config.toml
n_layer = 15
d_model = 160
n_head = 4
n_kv_head = 4
head_dim = 32
d_mlp = 640
vocab_size = 14451
activation = "gelu"
norm = "layernorm"
norm_place = "pre"
norm_eps = 1e-05
positions = "alibi"
qk_norm = false
attn_scale = 0.177
bias = "all"
tie_embeddings = true
parallel_block = false
init = "normal"
init_std_qkv = 0.0395
init_std_o = 0.00722
init_std_up = 0.0395
init_std_down = 0.00722
optimizer = "adamw"
lr = 0.00185
lr_mult_o = 1.19
beta1 = 0.9
beta2 = 0.99
lr_head = 0.00732
grad_clip = 2.0
warmup_steps = 570
schedule = "wsd"
decay_fraction = 1.0
decay_shape = "cos"
final_lr_fraction = 0.05
batch_tokens = 16384
seq_len = 256
doc_mask = true
train_tokens = 173800000
steps = 10608
dataset = "wikipedia_en"
MLP neurons of a small language model. Each row is named by its layer, matrix (up: input weights) and neuron, and shows model dimensions 32-159. Each number is 500 + 40 x the weight over its row's rms, rounded and kept within 0 to 999. Numbers have three digits each.
After each neuron's rows, "fires on" lists the tokens most often at its 100 highest values on Wikipedia text that the model never trained on.

L12.up455:528463476424511509493552473450461486501481459423500559520447491459511524523548505512435494557482473492477517511583566448536503571505463482548507536511524484556494473486486489491490436557517500520509493495533481551460515504503499545524513543528521468466469463579442501510500462477498464498502511490485540490510527466501492485427475504492511455482530422490444564495530405547509459604433
fires on: " |", "-", ","

L10.up571:455492483472467505524473494521460431471464475451520582507588511510410583576502488520477565498477558551548519460543496447418567498556521506490441495544499572546459531491463476523494437505510452519483499541496457490567426543458520526531503516475534495501468542562436602477505527525519421395480512491540523455514536466487445464473457532573505464481508570530493588450541461484550465525436
fires on: ",", ".", " | +", " | −", ") | −"

L8.up468:501498473466484504533550469493432418472536452460449566495443536489448478524531495533431494565474470571512469506546505484507496519424528530460477571517511503529437542493440508482517499533478441465420506550550464607514525482501447490521472521524544477528447483626486510583482523486491470451496509429545540467517545462493499529437482508522468496496519501459452547473515416504549437529470
fires on: ",", "-"

L6.up510:473485473511549521529437494550467492519540557438462537497525494570541587610522463587487467541485523548592457450487510429432531484498529513519515479448500513506488499541456453473446469502555519518482496548465511523537541422553504478462553440544525504539506481519462503552512419454444466558543474501464455450517460579485462485486509416516515440497559514513469545464556485486478448423445
fires on: "A", " A", "-A", "ame", " a", "ow"

L2.up330:571444501551401512514494451489571559501493485488467453496513454465503466479448477483496395390489507464510523477531533561478504496517548539498553468510512432516500497596432502511517533485528496485470502526564508519526501535504476493477548555527479504460511549529517506536506468456509471512511524507443471539518493442496415535511485524472540470569517485458596467503480532544445463545420
fires on: "ated", "es", "em", "ated to", "ates"

L12.up234:484464574435525520494480532488448441439543517474462551574559557464443553597572505504487554459452531518466515489570537473472514454475458484537440460561522482509527520561419473464453488491493514557461467527479546526566445527469495471498457482481548522524498512534464539500441499525456467457509499507534584488519468425511455535477502502528516482487488514479515553495568393440568477518489
fires on: " ", " more than ", " about ", " only ", " approximately ", " over "

L10.up379:454426464484527582455472506483467532580536524455524485435533543500432535549500429514434494443518503482552547484506532455480514506519486542473470531533430548541453484488512460510551569521418445558444490515532494509497519443544536500422502520469503398507510574577437558465496481559522427479484554460521524419552520529530499505480465483553590492472533553550506535465517561523473469515518
fires on: ".", "=="

L12.up328:501484448471553513519496477516443469468560469490429535497462491474430515573488526532431558560496477527487517529465519451509505533463519517467531580498505536511486472502487486483484486579519459453480504535528473574509485488508451488569508490506542500513465485595433540546485564505515500467489515439457501501478545450510518473435461507530458490489481439432470552498541466537569425560476
fires on: " |", ",", "-", " of"

L12.up422:486447415538481515451481558470446447547578555472485428541500514526509523523489527553429517488464502560550511457508517493503573564548487496454512561524452473552463528451494606460491454509563518563443490445503523459531537486489514472519496522550524450502462567454514545492488464528419448498472522400512534486540475537513494503432544461555519487519534430454480566435503445476507520507466
fires on: "A", " A", ": A", " | A", " \"A"

L9.up51:502466487454505498503466476496429431475516480479438570501471543491445487541493436502445521536456463523533491544485517438525507535473518526470500574545501492506451530454449519485496498566513432489413542550505449589538500516518435508546495493516519491490485476611465533546484515513489444426470509445473544467554551465509500488431493539513461524484470450433475559443513436535549409544471
fires on: " |", ","

L9.up421:494493508410504474557429548543452458500505478479500539502562548499423613611515461509444541462429533553579481486512535446422550532545474506487453477487431589531481510490472464516475510476469489498485439533498440500568481543504526552503483536498506430527486521575464561471518504520486441431520513468515542506532489432487443506442496506585489473487494562501502568462534528478526470544432
fires on: ".", ",", " | +", " | −", "′", " | "

L2.up192:504414471511441449470591427512543581477515481501546415528540516490539525511489553479467468522504553573495483559527509539486470519500533504556505489508498428510433463507496463511534534527476508509495543534584525578527462519402493491540543521437453490488472492583506536536534531483438528429420501565500545468519459379515472524518514489498512424502511562515468491524461479450475482460492
fires on: "ates", "es", "ents", "esh", "aces"

L10.up210:500523546359522517519501492485464443478502508570475513550452492425502463565487459478509553506437519587582536453592501484482523463489486487501477511526499543511534495542465463507424607483504431534420506454418451552521476496559518478513495520470579498515405588504546537564510464492434483462485544457528527497502487531549473518420475526527539468483524455462522481489490514457521516498511
fires on: " ", " over ", " more than ", " approximately ", " | Notes |"

L12.up268:543482453544553565440466568456463480519549529533507451477535499484483498603482427543527511532502490500459546550491457511424530475432568548442512518526424512469431508475547474579555405496582526571541440494496475432558448477524517424488496467575481489507480459472529538483478510479460471559488488488484502537533516546509467468472499454564416446538474526506458536529570515499510524518474
fires on: ", A", " | A", ", F", " A", "A", " is a"

L10.up538:580440500536466504471501462499425419527537508467466534486469507521390535481525481571478490536459503562540521521510510491521467580482552543477517491513456478454471521489534552519506446553440508501438492533516441509514471478482468496521458537509528521482507502584473500532492517522566472479492503436418532479525545482490519488420532559476509450430559460464436478477483461544504412530474
fires on: " and", ",", " of"

L9.up298:414478453510480531516582486484496487535508557468495479468539480530472592527431463421454484494430529461538458522505415455477519452538511563487487510562487537493478519462433529565486482537497414466452545531505465547520498565561486557469519494498498473517488580515448531493480438515463502488505469511594524442542526566476442496477509530553521425515589542540521532493486551560446490515469
fires on: ":", ".", ","

L9.up234:546510465445487522524484494484460480508467484500499554574523521465430522568548453525527549500451527539486545494556508527468516505553482509499451475555427525513473524502524455468458497493493477525531441474469453530541507504401499470572466456538519501461471470524503513574546482494513366400475410514523514490507534431514461487463533564485526506427495514501493516452461444435540580546531
fires on: " ", " with ", "ed ", " only ", " by ", " over "